config.yaml
n_layer: 11
norm_eps: 1e-05
rope_base: 10000.0
rope_fraction: 1.0
init: "normal"
init_std_up: 0.0225
batch_tokens: [32768, 65536, 98304]
doc_mask: true
steps: 8604
MLP neurons of a small language model. Each row is named by its layer, matrix (gate and up: input weights; down: output weights) and neuron, and shows model dimensions 341-511. Each number is 500 + 25 x the weight over its row's rms, rounded and kept within 0 to 999. Numbers have three digits each. A neuron's up and down rows have the sign that makes its largest values positive.
After each neuron's rows is what it responds to, as a language model described it from the Wikipedia text at the highest values.

L6.gate352:490501519481402485508517501539470496515514528496489478533462492503486506514504462550557437508470498508477529539484507496550525488494499469538453516509507519499510517475510478506477512518525498503516485455511540473540445481492498506472504481501544468505494483459498476478493508499495501502463472491493505480515474521541541501545466491480477529534496502466503476483495547527484496498541496510476516528486465460497487474519471547515505550516483485514465484521530522530465498501511526509494489511515523498525529513459
L6.up352:529517516487504539540498489502481465503489471492490532490477514481462464516519468530498520506509506530482530487518490463523495495469489539526480449567515497505511470516540490538502521494480499470540502489487517471486518476450472442517518530496526496492498483515499465466497515536505509515434470476542488541502522465498473496486521534519477508479531482470486507459502496476485509463495474486506510466469511530521465509477488493479544515481538510520460432504453503501517513491505544510516536511477453471542484468499
L6.down352:459505444505479541544500509537516514506504509530501495491539463503506522558494434447500463526462494531544533498511519504504517469470502487500521507528507498510519517516523493461522481510502492493519474483490505508493497523538554482461510513488496490461498511489488462497511485553504536546522498477534678513493510535470513535499473516478512502502504494492519502488469475509520532513459489540467526485487486505496520500490455494529515560480498460529502458515528469491464503494503554494495466494512470492486532482512
Responds to: Mid-word subword fragments

L3.gate264:480565523493511442523531439489469487474455499503481506497486503500527526486539536537483484495485506509476517482488540517481452469497504509497504492522546506522466524522524539494517482473484506497521522516496482503509469506448509525512451513499512529492500515488528471512474502448432480494495473549475512510524497483483492531549488491500569478533519529475480510462485534516457490500507492527483453514507473510510497491518516509486462461520475545476480435490515495494478468505493486498523464518481465526529483490431
L3.up264:500487489489459455508465503475545475504497464524502510507517502511517541491505508488491503526477532461504499465517544506497521532478495501533516530486457455527490516523516495495499477518508497540503466526494490517511478514522495485484469548504513488468545422508524499494511512485501493442514534489571510496526495501488507488494471492516470511523507510525521532462552510511493442558542471499514499494486487443526513496536511524530514487497534474461496491473490486482447504511465486514466491482451494473478491518492
L3.down264:528548474507473495512566539502518546501494500492492466482515500502546494506535509464468434474523507518481494535512493484515490467515559482550496521508469496473447469497523511489492508525492498504513516517534477491498488522482495454471525512510471525471517496507523526532535479468489521469495476481498536453482511484493515514510484512469482496457526478507534457493510499553502482563530483484453502523544510483521477447456528532504498489514530476518494481455546497480466430493515565490485498473467479470487528499541
Responds to: Mid-word subword fragments

L4.gate51:557527503503527484523480505528511537521508483502470542459493531518494471514462492525505536516537496509508461500560513481502482517478489467421537507489541489505507485499524482514500459523518489507495527520512484503526426499511477499507466470525507485522503451471508492476518483486456511494480508485504510526515476500514520502545483544541508489502508460512532534535500480497509477511474459509505495533515543529496531502499447521484438500503481538513531534475508455481507513486522533499471543475540530515520485494526
L4.up51:466547491478495483491521474497472456584512485565528512479527498554503501537459516481550510508532535506514518518515469509489517487535496493542506508514524542511517489527516553512498534503493472477477544496475551516491513520505537496516516489480523491486488495519523477435507518481500503464491438521522530528504453487522499509494495461506518532532500479492526497517483474457543496481468496436478455494508473485519547520483533507552481521478468461496469455480541516502503549473495511497527520495472485505505501498495
L4.down51:484520458498490500512554498530474482494537468511471516495491441488476494522428513466505466472518462512492474464511502520531496474492497492514530512468524494505507536496504463517491464521471517493483478502506529509506496493516503483458530496506504485505512485500532481476518520514525513497540496503504456478469490525473501489489494474466483493474535498539507523507465520508462498507529486500533470492520500502537492494526476479475525489502526479520517489495505487472505570469478524534487503490476505450496491510539
Responds to: Wiki heading equals signs

L3.gate1114:506503520546516518484537488502516469499510529513522490492458479504480506524442518522499511522488436491519488486512488494514513467488471503520497473525516484464507522460517522514495447504519486474522548490493507542501511495528492520477534500491545477526502503486511468519507492494479489500524479513512503526526483481450502502534496485441503451483486493539518531531479457481497478481546470484482508522501505478493453524516497482435543498550503523502498441541500483449516530502529506503445489477505495508447478487484
L3.up1114:531490478508468533510488496467492507518516488529475489456505496485477567523466475472500552522492486501518524527488507521464513514470452496520532492529506512504492487486525474502540508484502488494480507509499563492502514463542510525525473504491530461576495449519483504536502542494469492506493489472469478533526519545479503542504484528520519484486475496519478462492516496474477472527488501543505487486478509500495509512546484517508534477510473503534554496519463470518487482551509471500513510546491454530468490462506
L3.down1114:488485497517492489512549477520506490507506484517488536472504534489500529514486516509517498483503470523481496541473509496495506468532505526496481484514497490494493506500478498464544465488515476471510486488518492522507511464501509497495474488496501512549524491492493501470487476544492469544516511528556508491509489462531490506497504520540497462485586483475533519500501490484502475486451489534509487526542493494509469537482489474501514478473474525531458526501549489566509478523525498511519482530543528439511536508506
Responds to: Mid-word completion pieces

L3.gate5:484478495609503503493530452475507528533513491480481469516559527480478535526484494497549461479490488455490482534472514501502489506504480494494518531505523519467530471505506523485491511521502529502477503502532509498493507487495539489505485498477509476480474524454491510521473520514476522514507501528551475426506519495485489501531509536478487542517500510495463467519407515519525495508468504517501474495531489463544516486520518501502500487514488518524499515471532515463523501471477517513471482517494541504480483498461
L3.up5:459477499535533517439503465487507524554492520477483483510510541501496520519473466511537478476517504465499462505438514509522511489497474514506533533527523519475515463511498521502463516505480522537476510493543517490476519486504517505517497456474522464454482510477508502493476522523488522514503524508524506442508501489508540516508516531479492510527471499509475482524461498507548507485511477528533468517554484488536514523465528498510486484495483542495478530482534458470500475485493486541482460516508521470497500478437
L3.down5:492506512563507468484506498483504514553512511525462487480491527497497487506486532503507521476533523471462487526483508506492483486505478495535512517491531502510511474517501546491492498507494502502485517530516540456480484498494530499502488506518490455476478502491504512464499484506494485496486508515506288497518501515518506504540500538487505505517458494527484512526480496486542486501502532514468497509538475502506500500470505487520499497521499516503474502490513496506470506503466483505465481518505621490522515471485
Responds to: Wiki heading equals signs

L4.gate882:500515531500510505490498493499525493528551493500485526432520502487505480519529487490529480479514526500501463542514512534528507474462485502505542491510487516513496490501501525480509498527532519502502489491517544479513488486511494502512500496483516507463498497482510502503518503521534482500456491473515498488514502467501508477529537487505469477499468477529525492448543524497514483516510476520524490534511504480498492490556463489474512487482489482512517468513531512512535483509504518502508521507514514493495502492482
L4.up882:493519504535535509466489504501519498498520552495475512490499518500531476488499499504467466463508541483505543504493525500484513507518474475514504470517504481497527540491522504545519541517501541513505512507487519536462477496492528487534527517500438492485465501516473521432533514518519453471485484499476491519479499523513468503452494524514480508494537503512484526478498515512479476502437474526536530532464507504472444470469513512509563492531503487486504474524473510468520483482470494504460461477509497458526530509487
L4.down882:536498491463551495512484517469511493519602531520480503509508543471484558532503536501482531499514477471514501475432494508525501525490494482506532534494491486523502491505530486553518489512534507527540498494472498489463497462513485483498525502465510473516539510514544518514552508471476467517511510534514481458464528523475498535496495432499446539555481499505500512553464488498504487475510497455459519479477498454489540457504541486549539480503499504474517514491534498480506458484505462525498503523538579455469479487432
Responds to: Prepositions after participles

L6.gate834:535489524536529467494451454533528480508491522456525485474513499520554529502511481518513493464490505552477480522484517469486465491550472464483462492547484530535471517506517501514493505498532535524514503469478467557460462503555481440466509458517519489514500479506479473483543503458478524501503541500493516487513489489534470476502491498526516494520454519525505512532503503448480478471469475483524500459523504488547511485483522505494465503496456487487466484490466487474484506472518489482506523504509508490455473474501
L6.up834:457518499511528503480535494467489503517473528510517507518467505513495491479498513521466459525484524493487447515515481512476518477468549475500514483476471426443548513493489555447533497491478495516534509476532507455558535515504497491529460509530511474510516515447494464520503505508485521454495521509505505488526504489520499477501492480494513475493504528519488458468520493485464511489498500499514501522511487472525505493473537522502517524530496509463487515462487516495507523545505525509525522528488495483471499492486
L6.down834:471481486528525528532488549505523523498460488519493521548488507488534516485583528482466467488474491521476506505512486518486519498505421492490443519494553514521514486470484456513516461519489504453484520511535490530531484524560473493514509516490503486530523514447492485479534507491511528463479503491543589487513552517523516532473472500470467483504504452501539495471513536511511525483520493517549497515471493470502489510489525522516515515510508486477470514522469469471481485457461487516496507527545476484469481500485
Responds to: Nationality and place names

L3.gate799:526506490502481486506530543519502466514502513493496481485479504513500474447525468503507485457524484495525458472507533478478513502507536495531466507480484506516515456508496513466520495486511483501472501523492469468480522501530489512521508501475481528466511525507519482476533524506440542539514520520503541495515501512464511505504520515509493532549492495522525506501534540504492460529506552544497442554511509492524501519459489555501483539487472497469487508526509487465506542497515514483488509478494540461517476510507
L3.up799:537527483517475496481525460524486505509526524488496501485462530504535491476463429509523497469524470514479490490478477494571473451477545515504492479526466496507499506479560497490520504473490480482467459542456490450498533467490487518516474481445439510483488476442503512510493516493497502467505501546504503504545533477505493481484460513513452519502491487512546510518508488464530449537492515501484478539473517485467500529508535511440496501506505499447478515537459474460514522486535521468538503505498517483506504458488
L3.down799:530504505484531498499477497513538495515514524454476511472526502456519500509508489539517499483539503513547508471483444505520512505499463508491501484498478525499504492508460489514513431520498507504502470453476526467504499502474473511528538482506475499500534503475528516466511502528472506496497510494537464503492536534528492522549466534507525479530500540497487510519544544527500507487498543460505542511444482480465495505480523472458500461472498508484468471479491507537488505492528502510525472506563505526508497495519
Responds to: Mid-word name fragments

L3.gate925:508527489500539514530528488460487496537508498504430540487469506525501481524469466521452518510502465519446501473437480510511488474475464540485465523505467541529482487489511529503521518467482477485517488533515504515468485501533534534483509481476523453524470494497487475497513495445504508500511502479501473496537505484534477524482474475581459464531478512466504526533545523477525499453513535490542507521523496517507486521485465499440513529494496482484463493506531525494460499536504526517510482480493502458520480491565
L3.up925:523500520494487507460538451521527530530461488527505487514496508480500503495490490494509505531522524486509496490493485541457509524491504520518505510491557521511501535469497499481482462471492482480449524480513508498537489510530519522520482500519491540507451537498510525492517493531545486506506495524501463534488519498517519510508508447537522453499519510518517486502524524539484528526495505495504494527486506487498512483509549508520577524486433547492506530534464513476525531489514524487510537504532541495510521514455
L3.down925:465486504547501528499528467526535530504487479482494476530533479515513464544532532487507535429531446495503459475465512444502465492476482486561507517498478494535551526556510471493523491467520470508474511499464509510513477502473568469491509522482473476519456472487501465524506525470561505516467478507502464477508533489488483497494476481514499511513500454533542476501455525507508519493528473480524494479519494508514470499514521501442470501515514512482508489470518501495486504483482500526465484486500479535530520504493
Responds to: Article-opening "is a"

L6.gate310:495481517503488521525510479505488496507462506505520517490457532539513543544494474492495503525464521476493527512489521469495495522521503478539501512506512463552511514484518494483545494459465529569512475532539519490546529441455503477463435486508469503503506497507485521520497483511469464533512510518476509487530507475515480486510523495495500498517508443483518532491495502439521525519541493515499519494476538480504466536480506528496504513528493519486506516498500493455494493523523454463515487466547455507464444508473
L6.up310:439516500506507500508513549491484492473475472488527542468463552491509534524508484507482538456486528486463510515425518521470485545457484506500465508483553478513524519475540509474517454466491542544512436451518531472485490489483513482485458495506514496476466554505461455512504540469476461557488502479451502482489500511490477533524545541475498539485521551515539533554510502483495509540511517557500506501498515540490488493485486486463524517515493525490492511486519467484520480518496501487500518515476486525528475496504
L6.down310:496480491500489517505427498494487499495457513505497490506514511481538498539492479497516515494521531435540502523466481536509523488479525487512487499510511471487495517522503467486483540477480492503489482532519515506480505502506521540486521474477507488468498520500512524475472553485539476469547512489471489512529469499474509542511518512485470473496485491505491526497496545506501537511489531531485542428488520513538481515523483511533524518433503480501506479485539434488521443522528524498541473490479486514477468543469
Responds to: Clause-break punctuation

L3.gate289:476497470497502499513535477490490480496555491500538488480461508494506505511516494506513554497498516515519507514520476481572503528544465489495516513517488469491490492454487514524489474518500496506485481542492537499499475536507489508454490448460530496489495470502519474486506511530452477518487497530481462504467521519517448471504487478515488531554524499486503459504510507460520516498501522519506487492530504475516495506431500534491488486509466465492476499477480446497526476468472519543482510449518505494452523463509
L3.up289:525500494517522507452490520464521535519519527574504460516505524513468520460541503481475544519505509477470513432478493502474481509502517471524486491490488537493492486521509532511484455458519443525532469505472515452488506493493503520509500497511482497498530532529513514518490502458445545467473503498495488523515503473501492515508486494523518454490497485494477446504507495497505551517527475534458483462525492528489477519493501490495509517470500469497492512543511502499509455478555475505499473485534446520498528502495
L3.down289:506460508485487511487493511505486481476499482499493514538497528501518499472511521498522498530503511476463501480499474469512506480512503515491478523506457483439490480501498574470490462493508527485518521534519497531493538521480470480508539489470501520533456521530505478520473505494526509475498491507485569515429488473466492470482487488489542524493519485468503511505515446461537531500506512558491496495525507463485480495458457517473502499508526549533527516523489487498484520536473480471505512530501476477466517494497
Responds to: Table column separators

L4.gate310:522499509551481502515457498469521507532484459544462497485522509498485523521490532503506535533469515500477549482493422516460503509524527488482486496488509496466523504511494505502468463490494488451543506497527494509521527505534486481489492520509530478471446473460489470489546511512510533515492487504510478520524454507471507487500509492469549513569481479522490491503510478481485534494484466461503526526468528528485471488464447506521546484488513496511516467513484510462534531543504510543494483455471480558518549526444
L4.up310:515521507509480534487524455511540424483520445517513457508501482452459494519510485486513533543476505468468518493494502495502508541504476519504521507505528526580482521519510477479546496503475480495546501528479479481517487505503463566530473496520514482456510508484492460522481511502500493471519485524505491542497484502476495460503496503500501488477445501515525493558524519424474503535451472474467529490429571486492486474495509485501496483521473489525517483513509507509506497519469492524504501528472518519494506454498
L4.down310:510538488495502542521526490483496537511519499535488482508518520470569531526496524502488505490468461506516489547500525531490486454475561550506512505496507458535503482531542501473511485494496465510489508500493512451508503487523487529471517491488519466499501516472512481521503510510479452509499488489521483543470479502550460512506489496517474504490532498481511496489487529476518513490485496499463524521483537510498523495475502470472507561558516489537493493511487468502546495498532461539498492488484505510423508491467
Responds to: Mid-word subword fragments

L4.gate682:503492477503499501537482530508476530547483479484528520509490518519513497493511522545510513519471510478480463463491454556474501463483501524489533484482475526446514493534533528492490470497513510516528500487491522481534492516483510493506493472537510496515472490510483459484567497486509523468454471505482486515499483499515456484501484532492517489489475512511448544503527477497519509503543540516537476522465459480499506500521514519552496535474504492480532492499538483434498501488528513482546492508503457494488489505515
L4.up682:491490489534495508497499507474461553547462477487506541511473528490514514522493521480500490442470484513486481468541501495498485473480507496479480502506538512483507549480494486510483454453503511520470470511532499533476519484499473470534459509539489462494482512492503478481526517523476464517504543496486495520482505497511463483534491505506515491470532477518491517539506455462502493500501491491582499500510515495493513574455505513526510497507509521495480490470516537489484498505518536512477510481506504488514519514510
L4.down682:464478451495501500470518468502548475471452475464470531484491531508495507456514500479476482490513510444516485474506501504576524498540527538501482499503519517516510494476495446507531519513510506538477546493485496490481501530456520514453479504493466527506503538484505475487495567523487494480483515488500434534530536487458513520471484458531514431476491497465484511512512520469512509493499514454503466504498529519476503527536507526475471498481493504507487532463517498458512494490515507536540500476500519529506506570488
Responds to: Wikipedia boilerplate continuations

L6.gate567:488490471466517503551519452479501490513495465500444509525497474510450491515500496457503498493470498481458541531505489506433518483481508471464498494540470490507491492448434491478542496521492446477486558468500473510512522475496537470479497495540468509530537498492516478483452499506431525449498526551498485481494518489506500501525499537481494472529522503477525525477520513491474484518491487506505506496485520525526465511496480509498513519505485509483516510486506493503524497492494491501501517510491485494463530492462
L6.up567:489486516453502508515478485490485458492488457513525494480499507507477489466527503525481499471512491517493546522509504499493482524475476530518505518477513482512485428505433449512442523490517448531478525477529484501462475491510546484461513507526487514487529529507495519513471487536482472444471509532484523521477536458513496500517554573468501479469513500451499460521493502526508490507446483453508467484483506489486449485473496508539511514516519493471501525482510476528492509500528489503473524493541524474517491500523
L6.down567:516476526480488506534520482504496474491541532489457492511456505493521526464493498501501505517429482557521462509467502500500457488472551506498546494492505493529453485495482520502512468547501469485473527543465518482502523499506503510544543471462495509503535439494535489492471532523506504516538499504536496537465489552506532510493479486492524475508517493517514528461501464519462515467521517506510513482485506492477516541534498505500538516491515511505497511470568481537511512517458532510545486503508519521492524496544
Responds to: Role-marking "as"

L6.gate647:534493550512473473484512471500501555483558571479526538509523509452503488506512528520488540488494502514481491516491420535533491502528488507554531495485486551501478450455474470529472456514515502456508550477503522482528531432530502469515463485549513490494514482480495475528503474479464545438512518458480493486476481491500476500526504531476473478513487502479461461502513536448480505486506522510491457481493537515493479525484481503505521519533541472529496509512485490522483521506535514519518477514479497481487493545452
L6.up647:490519508494480564478516479530511515520513481495446515482506454476506464533490499554472490517475512515510521466492466527503511544471510464515508501458505470468462495503547490527490502472543505480524481495489505520509502498493491552447512486518491518458516456481511531493536506504465530518456480503483473499496480476500527505514518441498486509479454497498510503521499489500481493494511550470495502518458531531465445531483518509538496526489503506482463447492531509502484530485480506498491519558489484511491505491485
L6.down647:480482527519490520506520531491499516493480522574464476490490528507520506561504511517512520495478484509498470511516535512494464491483481498533547484497499475529436488497538526483523484546480495461498472470514524514532500479529539487503507478492537482549508466454497504487507508493474489480468494488498480548502504507517495532509499518512484533515523550481506494474476468480485521498475493473516542541482540527459470506534553469478525512553458520483481493493479496496526495473495532541531467522511500476519515486451
Responds to: Mid-word subword fragments

L3.gate1012:506532512513521500506523472510499529505493474475533478498483534472506521535500473523523442452459474471520502531500499503515470501516499526529524531492505471496563474481503505513486508491483477498485488546519482477488474513484533459534495535461533526522503500472503487495474533486504496503506506514488533496474489489538513497455457482487478529510555515513533509505475524505517507497450491496446472525503538519529502462469505529471497516477511475521507512521492510517479486516521487520507485534455522500491521537531
L3.up1012:562506521505502513537507487545510505531484516538508471508551522464516503483518461479483529496465514449532522467464507493518527496503473485516524479477538599487520486537550490539464506493488507536470482508468516519501498500551505501481490533513535462530495454473495476471503505472493488482510491517483552517546520476522496492503563511517480505533496537554510535470547478495515498521481462534562518504488496517468515508475492526521509467517520499515489499464494513495487499522493514532545537461484491522486498510463
L3.down1012:500540481533515479503525514531513535508493459509496504524511477493552510534487481504494475473456468464473514527482480482524493449435517531532511498514471465463507552483519506469488467511485491483514512492483478495500491544530527496482472503500504448535512449497532484465482497505496500484470527508526502501560534497538513495486510531527509501493513522536486579537540470512537495522483475537527487525495533557479475538489499494501504491482508531512544495485500503493475544501485521569490517506507493543470481510466
Responds to: "as" before role or name

L4.gate311:509499516455434513506536473515491474483541473497540502472498548444506506491502456490454508516543514439482487516529536555496486541523494538467489467509531505510523516472483519507516505501514518518518480521522471471490531524521524512535518505489483530506514495489490482535491501526526506519507468488544500488531491466474463519508458470506475454475506513495445497474460536545478481438528443511465473497458476503497512452479442448489487490494529485531486518518507502486475477499506495544528510517547533522493509501500
L4.up311:428524521500499532456507535457514509534539496514481474520486547498507452545497513532535517441534511473554493523516500475484532522494525479499444512551486479519470510535476472503479524492475472538504551536512503486506484524453478534512474511518518520483502473529485499457474477472501512506454516447503492513478521484478495463540463521503506523490560525461470457485492504478496518505525495455477480503459471514519460508483480546525499503486530489502475481526490498534501492491515521561507461446483501469491517478467
L4.down311:489529516507482507489528539531525488546487510461522453498508500464510501600475505468505485501501530474507526491546511531487515457497510485468505503503556523509492447551472490512491526482496504489480492468501462523515506496518522548460509486485474498502530534544486512503489522529467500521473506503507457556508515466505547511495527501543510510511563492514508501507476496527553499536478471512540533477467507523530476497493501505482500474538487513494471467508475506521508495517507525504520523460532509505494487484456
Responds to: Mid-word subword pieces

L6.gate21:518504496566510507498483494475506501463518512489527503512502505502462499521497525518519491537532519494494483467513507507517465462563475502485475540514511512525491472499496494553511475463476498494558502453509515484513507482442478490524499533516535461541474465509477545519524523461501557483515458505454486535511530479562511524486516466511508530514512524479494475491473496482482529480510509473468511533525502498448504486471510498538503550486471492495472517482468522486554475465524486522546502459502455456517468481474
L6.up21:481489508470481447492501467474501521504555491490491555529457470480497507489486487483487513494585512497489495543499462541551509544499463497540467480498549522506488523524509519483514547482444477506502514496533479504445518475479461499530495516579514501498486460515480530495461570465524514528490473478510509506505502487472508505502511495463503502507548504515492486499495473497548503463488526543487499522545519486556485506504538531526479542533533472481500502467480487517514477483483525506501538465513541492541526550496
L6.down21:510469505510481507523502486477508480506503490526508509514494487508495486468517496481524534491503542528478495522519501539533460496421484531458537516519541489544519514482524489441486444462479428471543462473524480490470515530477517477475521487530521472462466508453552497480479518530514482464474486526526509490538509486489474533459452485469529531510533511491490521507506509470542466425514482462538479549496510471537480526494540541516468552505527479474537489464506517505519435493505510521522469497535492484544490497498
Responds to: Mid-word subword fragments

L4.gate592:534514467522497514508472490527458509515501509497534523521472520495543499503553519474486498509544538517506497508511425519481507505538477507510518533540520448531536464524458483540499498435519495527417477486494514528476486437519493517536490478531484524478560459500493506497501476515511491487507512493509519480503494520497523466478524486540472491495504497491497471522506466502504498502483485478519496524490518525491521521452490518475488485521490481458485492505480446505518474506477548444511509512503505516490508561498
L4.up592:509533519469493461471499472489518508489414515510475529494535478519494479529526505486531532483537529565519536481539471496525483539506503493495523482510502482482538496517515508532488523509501529475498497522513465476483483518498501504504544508535508505542519466494474475446527470499492501492523486507510478515503539491491516517522499496478468467494537496555535483490478516480476508462491507515530526517452498503443480521508510523496538510486486486449543504480508499512483511463457548517504487515507455537513503519483
L4.down592:516474514514485480471484482544543509522501540526469480517515530446492504461502503490474523489507528499549508559473501559480504514498477479498502489509488481513519494506495498495474457450494469486518528498503498477465509538538487483498526477472456521510503479485488526457529491537533540467523471464475472478471497515512515493557566481483489523489502485512516506520513510481526519510481490517477508486512526553501500442522510503498517449529476495518446523471508522527498483508469460531472458556508455544463469567506
Responds to: Word fragments, quote ellipses

L4.gate86:494498496439569523482477528458515557542502513503485486488514487490443490462483513502517507491499459489483523451506477510451518507474573471475530479502473546517529475510477511459488488484482510480505459473525504531516475541502511468530512481511532488477464483478494496508453509498503507488482529478510501474519510494511489524511463510506535516499490489474469523524464488483512565528520457470520513505456527466497489480515493519491471503485474506510518530465546526488498442567506528534503473467459478547482501450498
L4.up86:476514501483536463481501490474526489542521441511508464442502480500479486505511496497523429546486457493486526512438449487500512497524530510497472508472518483533515532544518491514504537474471526449541512506520474506450500513462490483515508515500484472505477479514501473510485493537508544503476537517476467507525479508513528466472489497515490503484513516517532524483476558491504484564495526466549489481503500481515508487508468490502474474507498515527557541491519524479500493538482468468457492513529476518494473492513
L4.down86:511447517458460549469542501483474532467495432535499483533526465490510440519515475465490491501482533487510482522520509500476528501530480484476507504486484490474447496511532474495516504473513538520481508504509500457521493497471527461467475520498467501503478543486524468500491486507458496526493500475504492499513553487479491484472476502538544523532508509466479460491470505498495449494493534471550486488525511459537507470497527518501530526550500514478516501482513525500517509481502442510498538531450485502466489488499
Responds to: Table pipes and word-internal pieces

L6.gate286:504535493485521489513454445515479490496474504495528543437512494520478502512440511467492483461495468503519441489474478536503504503488488485501498483502509508466477521465497461492474450537533480519514529476505503489566493542480505493496524469480470517497506474488520512489492475500454535482497517511503464524516454477446549458548493551531547470458513515551507498508473491505480510466526485524464477458533484531500525481536486500473488515478495491513528496471492467557466508502518520487531497487475541507493495491493
L6.up286:489498474479476494494542523525496519478492477507513506474482513491527438462492502485520525492512527485509501528464474497485516528507458479517486477497510531485456500461523498467499520539514479483509504500501513484531489493512506452486503517491543518481504483520461464490475489533484521514499507507520454521510505548493480478479465522537534459506496509514478529530485503477469503465467466486472484491524533515535502505494452515490460490513481472479532504502492528509492539510448541477496527453502473483499520514521
L6.down286:486498473479484488472500506534543483483487528479531537501553473510498469510503499463457498499519517464503507531494524533500533502469501487483492486475525500493518488456530436509426511532510482475503493497506501483511501508486509501491567499458479531454509480501532496459516524527510493501519512499522456535496515518523461477515520496532498486495515508564450517506483471491493547503531517515528524500549509519534511537510495479543486516489526480486503516466516519549497507522486527505527500516460496533477518537522
Responds to: Wiki markup line starts